python train.py --num_key_value_heads=1 --norm="rmsnorm" --rope_theta=2410.0 --rope_fraction=1.0 --init_std_up=0.0308 --init_std_down=0.00688 --optimizer="muon_variant" --lr_mult_down=3.0 --lr_head=0.00864 --decay_fraction=0.577 --max_steps=6966
MLP neurons of a small language model. Each row is named by its layer, matrix (gate and up: input weights) and neuron, and shows model dimensions 16-111. Each number is 128 + 24 x the weight over its row's rms, rounded and kept within 0 to 255. A neuron's up and down rows have the sign that makes its largest values positive.
After each neuron's rows, "fires on" lists the tokens most often at its 100 highest values on Wikipedia text that the model never trained on. A number after a token or word is its count.

L4.gate603 [ 99  84 177 124 158 159 192 136 142 137 116 134 143  72 124 117 161 124 104  96 103 115 130 121 114 140 132 101 126 124 130 140 154 161 119 142 107 120 111 114 142  91 104 135 145 146 150 130 150 117 110 141 121 160 175 120 108 131 199 106 110 147 125 143 137 134 151 141  95 124 122 117 128 143 103 149 124 108 134 142 174 133 152 125  72 126 150  87  90 170 146 129 138 116 120 150]
L4.up603 [ 99 169 159 105 103 105  92 112 133  89 146 119 126 134 151 132 101 115 127 132 164 127 151 103 131 129 136 131 152 126 112 137 145 112 129 150 113 132 151 130 147 141 154 172 139 129  70 109 119  96 149  74 116 133 165 134 173 105  98 112 116 163 131  71 113 139 133 116 106 123 142 104 140 149 104 126 155 134 121 143 134 145  71 135 117 117 162 122 145 142  90 130 126 161 164 152]
fires on: " by" 45, " |" 17, " with" 12, "with" 10, "," 6

L5.gate28 [108 111 155 182 170 119 113  97  67 147 186 144 132 129 128 117 121 121  87 154 116 121 129 138 140 158 156 133 141 126 163 165  49 133 116 125 180 104 141 112  97 137 124 107  83 123 155 136 131 139  95 128 144 110 108 119  98 106 136 176 111 122 114  81 156 131 126 122 180  99 130 148 120 133 124  77  96 160 129 115 121  93 123 140 104 149 151 142 177 155 171 129 157 190 159 145]
L5.up28 [102 109 158 129 102 122 113 182 106 114 148 167 109 120 155  91 144 119 134 138 173  63  91 143 107  85 172 142 119 171 165 109 129  91 141  82 121  93 132 135 137 133 110 126 137 159 160 141 131 144 152 154 179 151 118 144 131 181  98 117 107 119 157 153 145 151 151 167 152 133  94  99 119 141 131  85 116  91 127 154 151 157 101 119 163 128 156 111 135 141 135  77 105 143 130 117]
fires on: "ell" 16, " left" 13, "us" 8, "est" 7, "ic" 7, "ric" 5

L5.gate40 [112 128 142 133 155 122 107 151 154 136 158 130 142 178 148 178 124 185  90 106 150 107 143 179 133 115 128 151 109 146 168 107 111 115 119 163 174 136 120 149 175 109 149 143 113 106 150 110 112 102 156 172 119 131 107 143 146 108 141 147 106 173 112 102  67 138 149 151  75 136 102 152 119  91 118 186 133 123 153 135 124 116 108 148 110 110 114 130 125 121 137 103 137  86 122 144]
L5.up40 [120 123  85 141 151 130 164 136 132 144 144 132 116 114 114  99 124 107 148 142 100 151  98 177  96 120 125 157 104 141 101 107 123 133 113 118 108 108 152 137 138 110 101  97 104 123 137 113 138 128  91 134 138 123 112 128 157 145 162 117 107 190 122 122 129 130  97 123 171 117 120  91 132 121 127 130 123 175 117  98 144 143  55 140 147 135 121 104 117 129 120 126 130  95 106 124]
fires on: " and" 67, "," 16, " (" 7

L5.gate270 [127 143 115 138 103 101 162 129 152 130 107 135 111 141 127 118 127 144 126 151  94 151 127 131 153 137 139 156  83 126 114 133 145 122  81 159 158 135 113 101 166 160 118 126 107  77 142 151 118 159 112 164 137 112 126 129 104  84 129 101 141 161 162 127 158  99 130 116 130 150 148 102 143 141 133 100 157 161 110 134  73 107 154 106 162 158 163 127 133 100 117 142 134 119 121 121]
L5.up270 [109 131 123 124 164 131 162 136  91  89 137 162 141 125 109 123 140 183 158 119 164 181 132 165 158 151 134 136 161 131 163 107 138 144 128 137 116 149 109 114 141 132 156 103 116 140 122 135 136 120 103  91 156 132 115 160 123 113 134 112 132 122  69 134  93 145 162 133 114  75 120  94 167 142 119 123 151 132 140 136 140 124 112 109 121 109  99 123 146  93  80 106 123 126  91 125]
fires on: "." 49, "u" 14, "a" 11, " |" 10

L4.gate571 [137 151 112 166 126 116 122 140 141 125 100 127 139 116 120 116 102 103 159 159 139 128 140 114  83 153 108 167 133 126 110  98 152 134 115 137 144 134 127  99 119 125  94  99 135 131  98 110 131 134 100 147 113 121 142 161  96 148 121 148  81 131 130 115 135 139 155 121 119 155 146 135 175 139 116 117 153 119 155 118 145 120 127  95 124 106 105 108 143 134 146 158 146 203 151 138]
L4.up571 [113 148 149  77 110 154 163 139 118  94  73 168 103 122 140 128 124 130 162  66 124 185 113 146 107 149 160  82 116 170 130 150 101 158 138 143 101  99 101 114 118 171 148 130 139 132  77 159 128 132 123 140 139 152 127 185 147 103 129 151 149  82 142 147 145 124 146 137 138 113 133 147 105 120 146 131 144 106 131 198 148 118 147 158 138 126 166 110 118 105 120  76 138 100 114 111]
fires on: " based" 20, "y" 16, "ed" 9, "ing" 6

L4.gate298 [172 122 117 122  72 164 118 122 118 121 106 150 126 152 136 144 115 116 159 138 135 151  83 100 143 130 129 153  91 166 142 108 128 159  90 135 148 120 101 157 148 156 164 135 137 107 136 104 109 155 134 128  84  52 124  92 127 110 154 162  77 146 123 151  97 167 120 109 152 130 154 165 115 144 164 173 121 166 124 101 178 138  70 166 140 159 144 168 154 114 121 103 115 106 157 137]
L4.up298 [132 121 111 120 141 137  78  97 118 122 134 115  98 122 111 102  96 150 113 130 137 120 159  87 136 117 143 119 149  85 151 104 115  98  79 149 143 134 162 111 149 125 110 113 107 140 138 158  73 151 139 158 141 139 160 151 127 171 150 137 148 133 134 133  95 135 178 136 140 131 138 113 134 153 121 140  91 132 146 128 104 180 117 109 119 104 123 106 159 142 101 123 144 139 137 164]
fires on: "." 18, "yn" 9, "ip" 9, "n" 6, "y" 5, "ry" 5

L5.gate132 [107  92 134 126 128  99 131 130 116 132 167 185 187 122 120 160 149 129 119 116 120 155 151 127 158 127 146 172  64  99 102 117 157 169  92 155 134 106 128 162 124 141  96 165 170 150 122 138 110 130 136  83 140 144 132 144 134 114 134 115  94 157  93 140 130 124 122 138 158 137 150  78 112 107 125 119 143 107  69 101 158  96 130 145 108 143 150 168 139 159 169 125 115 126 110  95]
L5.up132 [160 109 108 158 155 167 125 115 110 111 127 131 125 152 105 104  87 156 163 103 135  88 177 119 123 128 103 131 113 130 110 148 176 114 114 121 138 127 148 141 146 126 106 123 133 136 123 116 125 135 109 129 144 132 180 133 121 105 131  84 133 111 165 121  84 177 109 142 105 124 115 155 155 127  76  92 116 121 154 127 143 119 111 146 159 140 103 145 129 162 106  81 119 149 134 154]
fires on: " on" 18, " in" 16, " and" 11, "==" 9, " of" 8, "ol" 7

L5.gate457 [121 161  82 109 127 100 181 114 158 140  99 124 160 113 133 127  88 147 104 119 108 151 130 168 140 100 114 110 146  98 143 125  74 147 178 132 122 150 156 166 122 107 124 128 142 133 102 154 101 130 127  85 140 117 116 144 111 101 173 160 134 129 151 147 115 105 154 152 131 131 104 135 122 135 140 147 147 168 103 123 106 129 159 116 107 176 104 136 108 158 147 134 195 173  85 102]
L5.up457 [ 98  73 144 111 128  78 158 106 126 162 143 128 186 125 132 119 111 134 124 167 138 139 133 129  92 123 166 110 157 110 123 151 106 155 103 111 126 146 117 169  93 120 172 167  95  99 130 144 156 151 102 129 138 130 140 200  73 162 124 146 118 138 105  97 138 168 103 126 134 156 169 111 121 159 133 114 129 133 126 120 154 111 133 132 120 111 154 121 114 146 115 155 152 114 154 154]
fires on: "it" 20, "er" 19, "ish" 10, "ing" 6, "or" 4, "vers" 4

L5.gate514 [167  88 116 159 143  90 141 157 132 140 108 130 124  91 130 116 152 138 144  85 124 126 110  91 104 145 127 129 111 125 110 138  99  83 160 143  90 138 123  95 170 105 113  82 151  91 100 145 170 160 151 169 158 132 138 109 139 145  80  98 126 138 174 117 130 133 108 120 161 127 130 124 101 103 133 156 101 130 162  97 142 101 157 149 104 112 117 147 122 128 137 172 107 133 110 142]
L5.up514 [144 133 167  67 148 159 138 115 116 148 117 122  98  89 117 165 124 144 116 115 123  92 114 135 102 138 177 157 133 140 134 135 108 130 121 158 127 103 153 127 156 129  78 153 158 121 161 143 142 120  67 138 174 146 109 133 126 119 127 145 170 117 155 117 132 108 152 144 117  99 163 147 151 116 112 124 141  99 141 170 132 125  73 128 104 103 152 119 147 133 175 150 129  97 130 134]
fires on: "y" 61, "ed" 11, "iy" 6

L5.gate603 [119  85 115 136 113 137 140 142 143 113 171 169 114 140 140 152 114 124 143 120 133  99 142 140  66 116 176 109  93 156 128 121  99 141 124 149 174  85 114 119 125 114 153 162 132  93 162 104 112 148 142 105 154 110 184 147 160 158 105  86 108 103 162 125 107  89 161  72 127 166 124 131 136 113 122  97 151 153 143 124 135 126  94 134 101 118 146 106 120 143 100 133  84 101 141 162]
L5.up603 [160 132 143 114 172 112 107  94 112 119 127 148 157 152 120 124 105 141 101 159 141 112 187 128 154 138 119 128 128 164 125 121  99 158  73  82 121 178 133 100  85 134 177 143 104 109 130  89 143 102 119 148 136 140 127  94 140  81 149 114 145 128  95  89 101 114  78 132 139 105 140 113 124 126  83 136 117  91 145 122 149  89 118 143 108 123 149 132 162 139 141 122 140 138 103 125]
fires on: " and" 72, "," 11, " of" 7

L4.gate81 [138 162 122 105 133 156 152 127 111 134 118  89 166  80 147 114  99 120 169 109 140 119 126 147 118 107 146 119 104 138 107 122 121 104 174 142 126 125 137 158 151 140 132 111 108 130 155  81 142 138 121 115 113 140 128 147 143 209  92 162 125 129 139 132 143 122 140  99 160  95 114  84 130 153 139 116 178 147  78 132 123 132 133 119  88 107 123 127 120 126 141 140  83 138 165 135]
L4.up81 [144 124 133 162 124 121 128  98 143 122 132 132 129 115  87 115 118 122 101 112 144 163 143 122 176  87 107 150 111 127 133 137 176 138  74 153 168 156 113 156 127 127 109  99 136 110 133 117 138 128 148 106 131 159 120 111 138 145 143 174  82 116  99 163 113  85  92 153 146  97 112 141 107 103  69 152 158 140 147 104  98 133 144 136 104 129 146 104  90 135 123 127 156 119 150 134]
fires on: "/" 26, "," 15, "—" 8, " -" 7, ":" 7

L5.gate380 [106  82 118 166 120 153 122 145 126 109 131 163 141  96 133 122 126 121 121 155 217 147 134 142  79 137 131 174 138 129 141 162 126 134  72 144 114 125 129 124 122 110  89 138  85 134 153 130 159 149 111 100 143 147 131 120 115 167 109  70 107 188 109 145  85 142  96  97 124 150 113 149 130 127 131 136 170 146 171 129 132 161 152 156 139 133 145 154 121 104 124 115 133  53 126 136]
L5.up380 [114 137 138 152 120  97 196 122 169 142 140 102 123 129 122  95 138 139  90 117 165 141 137 128 108 127 159 139 126 119 135 149 136 162  84 155 124  86 131 140 125 131 136 116 156  61 164  76 140 136 101 118  95 142 120 139 159 101 101 164 124 131 130 153 128  92 102 127 138 167 122 169 131 127 122 143 114 122 146 128 116 143 101 170 103 122 128 102  99 118 161 156 122 103 133 122]
fires on: "," 50, " and" 27, " |" 19

L5.gate544 [128 138 114 134  51 120 112 136 108  80 101  98  94 124 118 120 149 119 127 116 111 132 127 131 115 154 132 143 112 119 115 139 180 118 134 108 110 149 141 105 120 129 120 111 114 112 116 124 107 156 114 105 156 129 118 119 130 110 142 106 147 131 146  98 163 107 149 113 136 126 150 135 195 144 155  96 132 108 101 161 102 131  83 134 110 111 134 107 134 126 134 145 153 111 147 105]
L5.up544 [137  92 109 140 122 126 120 152 104 129 133 116 126 125 120  74 104 130 101 150 149  77 165 179 133  97  94 122 130 105 145 126 160 105 174 108 147 168 140 134 129 140 121 141 100 151 125  98 102 150 158  87  88 130 166 161 133  89 100 107 137 163 139 137 161 142 172 119 138 124 140 101 141  85 142 160 179  98 159 159 124 167  78 165 142  97 138 153 108 168 131 115 105 108 141 167]
fires on: " even" 16, " then" 15, " all" 10, "ways" 5, " least" 4

L5.gate165 [134 110 156 106 116 139 110 132 128 113 144  97 140 170  95 148 148 159 176 131 133 117 144 121 120 132 119 134 122 144 137 131 132 175  84 140 112 135 137 106 151 151 147 147 146 135 158  96 179 130 113 109 120 159 131 162 140 113 146 131 134 106 109 150 151 143 146 112 142 125 126 126 123 114 120 135  94 120 162 107 162  97 121 115 100 132 162 155 129 189 129 169 128 134 107 103]
L5.up165 [ 97 130 140 120 150 139 165 158 166 152 150 126 140  99 125 186 169 111 168 154 122 155  76  74 124 137 106 122 170 132 141 146  98 100 126 154 125 135 119 115  94 144 137 125 113 135 133 121  96  94 101 121 133 165 141 106 132 151 124 140  96 162 107 112 150 129 116 134 153 157 112 126 151 151 160 151 133 125 110 125 160 174 144 139 113 118 118 144 157 126 152 154 117 121 165 149]
fires on: "," 34, ";" 5, " as" 5, "n" 4, " include" 4, " /" 4

L2.gate84 [121 132 140 122  90  86  62 183 154 147 125 129 124 122 106 118 133 158 136 145 121 106  91  80 119 117 149 115 116 128 169 114 149 130 130 111 107 143 142 116 146 126 129 112 105 132 130 126 146 158  83 135 125 116  93 102  77 171 117 115 152 141 115 150 115 111 120 137 134 119 113 103 133 138 115 106 117 124 145 110 149  93 133 139 141 146 106 101 145 137 128 118 131 124 138 138]
L2.up84 [139 115 118 146 176 153  75 144 143 116 140 125 146 130 128 134  97 118 108 134 111 117 120  85 140 114 131 130 110 131 187  92 116 101 176 117 141 105 160 149 145 118 110 135 113 107 161 146 118 130 136  83 105 155 125 132 106 183 132 125 118 159 103 101 144 135 161 101 121  83 114  94 155 102 144 118 137 112 147 113 125 114  69 159 127 108 113 158 144 160 140 142 133 173 104 171]
fires on: "." 29, "l" 8, "s" 6, "ip" 6, "e" 5, ".\"" 5

L4.gate364 [163 150 119 128 113 129 114  90 159 135 137 140 152 141 142 164 125  84  80  99 152 130 102 145 142 170  71 148 104 165  88 168  87 111 113 144 116 126 111 182 113 135 151 114 103 110 118 124 118 177 149 159 136 124 115 116 118 103 126 128 141 135 157 157 149 149 170 143  93 169 108 170 121 147 152 175 128  97 109 169 120 158  80 122 177 143 142 138 129 164 182 175 145 126  96 147]
L4.up364 [142 124  86 117 134 137 161 143 126 105 123 134 167 116 143 158 137 167 139 112 154 128 132 122  94 142  85 129 125  89 151 104 154 141 109 129 100  92 137 101 138 115 179 105 129  92 129 119 124 122 131 142 123 104 111 109 119  97 118 129  96 173 112 128  75 179 183 127 124 113 138 144 112 142 126 123 126 147 133 107  83  69 136 120 125 137 150 128 177 110 144 111 122 124 129 135]
fires on: "a" 13, "al" 12, "ic" 10, "the" 9, "an" 7

L5.gate315 [116 155 108 134 146  82 133 118 119 183 108 157 146 124 114 138 120  99 138 132  70  95 147 161 121 106 120 112 173 122 119 161 162 111 149  88 127 102 141 140 156 136  98  91 121 151 180 102 124 150 114 122 131 151 151  96 137 145 103  89 136 136 102 102 124 114 128 153 120 118 148 111 156 144 143 158 159 167 145 136 100 135 106  94 108 135 156 124 149 127 110 124 140 148 107 113]
L5.up315 [141 152  65 131 115 120  66  89 104 174 118 101 123 134 100 141 157 111 169 131 106 163 176 151 121 131 138 111 124  98 133 122 159 143 151 121 144 117 127 151 129 148 109 130 154 134 107 156 108 152 141 172 181 124 119 108 147  68 136 110 155  95 138 169  91 156 132  89 110 135 111  93 141  91 145 110 133 163 115 112 113 128 100 111 146 166 126 127 107 149  98 134  89 138 171 144]
fires on: " as" 21, " with" 8, "ly" 8, " named" 7, " called" 6, " just" 6

L4.gate237 [ 97 144 146 155 102 124  68 120 143 137 137 136 140 191 135 140 133 137  87 118 168 112 131 149 138 160 126  72  67 130 123 128  73  92 164 151 145 100 132 130 119 141 148 116 120 137 153 130 129 166 140 139  86 161 158 107 130 133  82 138 155 132 107 136  79 157 154 117 135 118 133 140 106 121 152 114 132  98 131  85 112 155 111 131 168 128 136 179 127 166 107 104 128 147 121 124]
L4.up237 [107 129 102 144 118 125 157 121 115 130  91 121 118 122 136 120 169 122 106 111 101 114 177 104 131 151 131 128 126  89 153 105 122 150 138 116  90 133 117 123 112  88 120 170 122 135  94 154 110 157 108 112 107 125 151 122 120 137 136  85 122 138 146  79 112 120  99 118 165 116 185 129 129 164 156  88  82 128 119 158  99 145 137  61 169 142 101  75 131 145 130 129  82 137  63 112]
fires on: "ian" 11, "an" 9, "i" 9, "ish" 9, "ese" 8, "ican" 6

L5.gate486 [121 105 158 169 151  99 128 114 170  97 137 124 111 185 116 163 119 134 131 100 134  91  94 161 156 153  54 127 153 103 125 157 125  94 159 141 127 126 138 114 193 128 154 117 123 156 104 140 131 166 149 144 124 117 117 151 124 125 116 107 100 105 130 127 143 171 116 159 127 147  88 164 132 118 117 105 133 112 131 123 131  81 119 120 122 135 152 108 139 151 168 105 140 142 100 146]
L5.up486 [127 117 154 108 149  94 129 146  88  88 154 150 123 140 129 123 136 124 109  79 149 109 167 119 119 104  80 124 118 140 152  94 137 105 121 140 124 132 143 128 128 139 138 117 158  71 111 147 162 170 134  93 178 146  86 135 134  99 167 116 134 133 156 150 123 107 124 126 149 144 120 107  96 107 123 132 153  77 120 135 157 129 114 130 149 157 157  83 112 150 112 157 142  98 129 145]
fires on: "al" 15, "ar" 11, "ic" 9, "ary" 9, "ial" 8, "ri" 7

L4.gate329 [ 83 132 134 111 131 125 136  99 111 105 128 122 132 111 141 150  78  87 116  80  85 122 148 168 115 119 125  76 119  74 137  99 137  87 133  76 104 137 115 115 143 144 113 116  89  68 170 194  97 106 168 157 121 108 109 147 100  99 103 165 133 130  96 134 155 138 124 140 135 169 136  79 154 159 106 122 134 121 157 127 115 162 125 175 105 123 106 111 151  99 116 107 130 106  89 134]
L4.up329 [ 87 144 128  94 119 136 104 114 143 121 130  91 123 140 142 100 142  98 146 151 112 123 123 119 100 135 124 176 146 142 113 124 144 153 120 119 108 117 136 100 151 125  92 118 134 163 148 166 125 133 149  99 152 131 145 189 137 121 140 179 161 115 131 132 137  81 154 123 157 119 134  87 115 135 112 123 132 100 103 155 109 109 129 111 134 129 128 105 132 146 131 152  85  96 150  91]
fires on: "ul" 32, "an" 8, "en" 5, " (" 4, "at" 4

L5.gate186 [169 153 113  97 129 123 104 131 148 144 123 103 112 173 136 135  96 138  95 148 125  95 107 152 177 156 138 139 104  98 147 146 149 142 122 139 151 156 136 137 110 135 143  84 107 120 139  91 100 137 154 101 134 131 111 136 137 159 148 119 177 129  87  95 135 116  90 128 174 149 120 154 109 157 148 190 113 165 127 120 122 132 133 108 125 149 112 107 136  77  80 157 123 137 149 135]
L5.up186 [152 161 137 122 163 112 142 113 143 118 105 131 109 133 128 160  74  93 152 104  81 127 133  58 133 129 115 103 117 124 146 112  97 122 109 115 146 123 153 156 123 107 161  91 138 162  79  88 144 106 123 110 167 114 101 148 102 100 130 126 123 135 115 124 108 156 135 139 107 127 151 134 138 140 149 124  96 122 182 118 137 111 138 143 113 147  92 110 105 137 151 133 136 162 167 145]
fires on: " at" 39, "he" 9, " and" 6, "che" 6, ":" 5, "ir" 5

L5.gate331 [140 143 131 170 111  98 159 140 104 118 112 112 146 104 124 124 118 165 139 156 126 147  99 136 125 138 148 108 124 140 175 126 102 160 153 156 140 112 139 133 155 111 150 123  84 150 139 114 135 186 103 120 133  90 131 162 108 158 149  84 104 134  78 119 128 181  98 162 158 142 131 122 138 144 142 172 128 149 115  77 145 118 154 141 119  97 121 149  97 111 139 123 154 165 130 128]
L5.up331 [110 153  80 147 122  71 167 123 124  86 158 108 117 137 123  82 113 160 111 151 117 158 113 148 161 136 108 136 135 139 123  95 113 155 164  86 163 112 135 145 145 123 109 105 101 132  94 116 122 122 124 144 102 133 108 140 102 122 134 139 140 175  96 118  78  82  91 139  86 145 129 139 122 135 104 168 171 134 115 111 133 118 125 137 121 135 110 109 123 158 131 120 166 162 147 135]
fires on: " of" 36, " at" 16, ":" 10

L4.gate517 [119  86 119 127 160 129 131 172 147 140 168 103 134 155 166 144 118 103 153 110 106 133 122 124 109  93 137 176 151 128 135 112 107 132 107 104 130 137 129 119 164  71 126 100 122 119 160 100 140  80 164 132 106 125 147 129 120  57 157 116 102 118 108 130 152 129 121 146 169 127 152 140 121 147 104 164 150 139 112  79 132 109 115 113 110 165 129 151 102  95 150 114 131  75 130 140]
L4.up517 [125 149 159 161 125 157 155 132 156 140 117 137 108 150 128  93 100 135 123 116 124 104 155 162 127 123 157  82 117 117 136 108 126  91 122 113 133 147 123 119  93 106 113 124 143 124 185 127 120 144 101 132 115 118  99 109 126 139 166 118 104 128 149 120 170 131 124 164 173 107 176 124 111 119 140 154 128 103 151 121 157 136 144 105 111 158 114  97  93 136 139 156 138 118 162 134]
fires on: "." 13, "u" 13, "T" 10, "i" 7, "BS" 6, "M" 6

L4.gate684 [142 116  86 148 150 103 117 163 138  90 117 131 137 157 142 128 123 120  99  73 121 111 187 132 176  76 123 128 140  92 130 126 116 120  89 117  97 117 134 118 127 117 116 120 142 115 123 125 169 159  89 163 170 132 134 129 173  87 130  88  97 159 105 141 119 133 121 102  74  80 165 120  86 103 134 141 110 134 142 105 171 102 173 154 143 133 124  89 140 135  92 125 124 114 134 164]
L4.up684 [123 133 120 159 121 116 100 155 164 119 131 133  90 141 117 144  82 114 142 133 133 143 164 134 154 154  82 153 122 165 120 111 142 122  81 128 146 122 167 157 100 106 132 115 129 142 126  91 147 172 115 147 115 131 131 145  54 101 110 104  40 121 105 123 127 168 131  96  99 148 111  99 121 124 149 116 108 139 101 140 146  98 124 121 117  96 111  95 136 148  66 109  72 114 152 107]
fires on: "j" 33, "ig" 11, "as" 6, "per" 5, "ac" 5, "im" 5

L5.gate449 [138 140 139 131 116  87 122 100 120 115 140 153 125 144 170 136 147 134 144 125  99 149 121 120 113 151 128 141 154 107  99 120 170 118 101  96 152 171 125 144 113 119 160 145 174 120 141 162 115 155 160  91 144 106 110 100  99 125  99 115 126 113 148 127 103  96 147 124 133 105 152 105 114 129 120 112 101  99 122  99 140 178 117 128 154 137 141  84 153 117  87 165 162 122 102 109]
L5.up449 [136  94  75 170 151 155 162  82 118 148 110 106 123 123 134 158 151 143 111 130 139  93 114 120 122 154 132 150 125 117 115 158 139 145 125 114 147 125 188 139 166 155 175  63 102 112 126 139 133 153 149 148 119  93 145 107 169  72 100 118  90 119 112 122  94 121 137  95 112 155 118 128 130 116 117 155 139 120 112 115 148 104 144 127 137 127 117  95 139 166 137 101  88 157  91 137]
fires on: " of" 22, " in" 21, " on" 6, " as" 6, " name" 5, "born" 4

L4.gate580 [150 110 115  95 130  98 114 121 155 127 123 139 140 130  67 165 126 135 109 158 105 114 126 144 149  85 128 128 129 148 111 145 131 103  86 112  67 129 162 127  92 100 122 132 144 152 146 116 143 151 100 131 168 141 129 110 159  99 108 127 145 171 176 160 147 120 129 130 138 139  99 121 104 150 124 124 111 115 139 120 166 125 139 101 127 134 127 116 200 141 132 148 117 138 141  75]
L4.up580 [116 143 122 134 137 160 154  76 119 140  93 153 150 137 143  98 103 154 125  62 114 107 103 128 143 142 124 158 117  77 100 144 164 121 122 121 103 147 114 106 144  86 151 122 176 143 114 113  93 142 141 132 113 142 181 123  94 104 151 156 142 141 164  90 149 130 123 125  98  64  91 155 139 102 128  99  86 110 151 126 127 126 120 119  59  62 108  69 153 110 130 105 111 142 101 114]
fires on: " under" 23, " as" 21, "ipp" 19, " /" 11, " per" 10

L2.gate662 [131 104 120 153 169  87 169 143 122 130 103 119 112 158  93 124 109 117 102 129 179  97 138 123 115 107 121 153 153 162 113 133 168 159 144 137 105 120 153 159  92 123  92 145 112 171 117  72 112 191 103 125 114 124 128 120  99  93 135 132 138 147 107 117 108 142 136 158 104  93 136 111 102 111 179 138 130 118 161 120 108 122 106 122  86 113 143 128 109  91 106 156 109 115 157 194]
L2.up662 [147 123 104 156 177  91 147 162 131 109 104  99 143 101 138 118 114 121 117 150 146  83  80 144 117 140  90 122 156 143 142 124 111  97 132 113 133 174  92 176 129 107 135 130 110  95  94 128 113  70 143 106 145 119 108 148  80  91 114 119 108 156 132 106 161 100  91 195 139 122  72 128 119 103 157 112 128 144 119 104 119 122 162 162  99 105  93 120 106 106 118 115  93 132 132 172]
fires on: "out" 23, "im" 16, "ood" 12, "ed" 7, "ag" 4, "as" 4

L5.gate563 [111  94 133 144 132 155 133 132 123  78  92 125 122  90 111 162 103 140 129 155 121 167 142 120 143 143 138 162 115 127 118 129 177 129 118 151 151 135 143 142 159 113 129 162 104 121 117 128  87 108 148 156 123 156 180 175 107 107 114  96 118 138 128 156 174 143 142 119 146 108 148 123 110 143 103 115 152 106 108 121 133 134 115 119 124 162  92 149  92 160 140 133 117 141 103 136]
L5.up563 [157 129 143 107 128 127 113 137 149 156 133 103 117 141 153 153 137 131 136 153 111 156 145  91  60 107 114 138 124 106 155 142 109 103 108 106  76  92 100 127 100 134 117 123 105 119 158 119 113 125 178 148 122 133 162 141 157 131 156  98 124 109 135 200 166  65 164 134 135 123 124 123 109 136 138 135  97 138 140 169 152 116 106 122 139 120 133 136 138 106 148 103 131  76 162 111]
fires on: " |" 35, " and" 16, "ew" 8, "en" 5, "et" 4

L4.gate269 [113 157 155 156 118 115 128 142 128  88  80 135 114 149 130 135 135 145 110 100 126 131 109 122 121 140 121 173 146 135 147 118 123 115  95 151 150 134 146 130 140 123 135  94 109 133 161 127 102 165 133 137 147 153 130 123  96 137 160 157 157 139 123 109 142  91 176 126 118 145 140 140 168 180 110 131 143 114 148 145 106 134 136  68 153 135 159 119 166 128  78 105 124 142  50 140]
L4.up269 [100 140  89 164 128 100 149 157 147 181 121  85 116 115 134 119 126 129 147 156 132 109 147 129 149 113 156 127 105 144 100 130 127 123 149 156 125 107 110 160 136 104 104 100 133 113 170 114 141 144 138 100 121 148 151 112 151 148 100 127 133 125  99 158 140 103 109 137  85 102 113 173 130 131 137 149 129  88 138 150  75  68  89 134  88 165 129 123 127 131 130 130 130 117 157 105]
fires on: "he" 18, "7" 11, "8" 10, "6" 6, "c" 6, "ced" 5

L2.gate616 [150 124 112 122 146 164 110 150 100 122 114 125  90 123 126 114  60 130  77 105 161 126  92 140 134 149  97 111 102 203 129 142 114 124 160 150 130 171 129 148 148 137 163 124 132 142 130 120 132 156  77  97 150 120 145 127 137 132 138 165 159 101 124 206 147 157 183 157 122 123 135 179  96 121 108 161 151 122 151  81 134 143 128 117 118 140 113 139 113 163 138 153 150 171 127 141]
L2.up616 [ 91 136 175 141 119 151 128 143 167 131 176 129 129 157 125 123 113 127 124 116 105 109 149 170 163 131 143 111  77 130 151 152 131 112 130 165 142 147 125 129 104 129  86 144 129 124 121 118  99 114 116 134 157 126 126 110 158 151 127 127 157 125 104 141  78 109 134 131 133 125 140 117  90 159 117 129 118 126 145 118 101 171 150 161 122 150 123 162 153 146 159 153 144 143 157 191]
fires on: " 193" 17, " 187" 10, "196" 10, " War" 10, " 188" 9, " 186" 8

L2.gate649 [134 101 141 121  72 119 137  86 165  87 130 135 150 138 161 130 147 202 126 108 142  92 145 127 111 125 132 107 150 137 137 142 127 145 125 101 153 136 155 124  96 109 140 127 165 128 119 129 141 180 116 164  79 123 154 151 133 137 102 128 149 123 114 154 118 107 130 114 116 153 125 120 138 156 145 152 116 136 117 100 140 142 111 141 126 146 147 123 139 160 126  94 148 166 130 161]
L2.up649 [123 130 118  93 144  99 131  97 105 183  80 137  95 116 114 125 110 169 111 124 136 162 157 115 154 138 144 161 126 138 163 119 157 147 136 132 176 113 120  87 120 146 148 103 138 116 127  81 157 155 125 114  99 154 102 178 120  82  97 110 117 128 110 147 148 137 128 129 165 123 130 150 145 167 183 129  73 170  72 109 114 135 161 108 107  67 134 114 103 142 121 136 154 117  88 162]
fires on: "way" 21, "f" 9, "od" 8, "il" 8, " main" 7, "ust" 4

L5.gate565 [134 116 145  89 124  99 117 129 129 117 134 142 156 126 100 129 160 174 144 142 154 102 151 153 135 124 110 155 103 143 138 128 146 129 115 117 104 159 164 161 144  97 160 133 117 159 102 143 152 143  72 111 106 138  80  95 117 169 139 127 129 117 113 137 109 128  68 145 181 121  97 109 127 100 111 107 125 164 132 109  94 105  88 119 154 140 120 133  77 130 126 113 159 149  91  78]
L5.up565 [143 170 162 123 104 107 107 129 156 108 180 158 182 161 125 174 131 158 122 118 112  89  89 154 140 135 128 130 103 150 145 115 109  74 101 157 150 116 120 141 166 135 110 114 164 111 189  93 144 134 103  89 100  82 131 135 115 130 158  99 126 173 107  86 125 107  94 132 132 159 132 112 178 150 123 122 102 138 119 135 123 113 114 107 122  86 123 132 117 133 111 116  96 134 154 105]
fires on: "," 29, ":" 11, "i" 11, "st" 6, ";" 5, " present" 4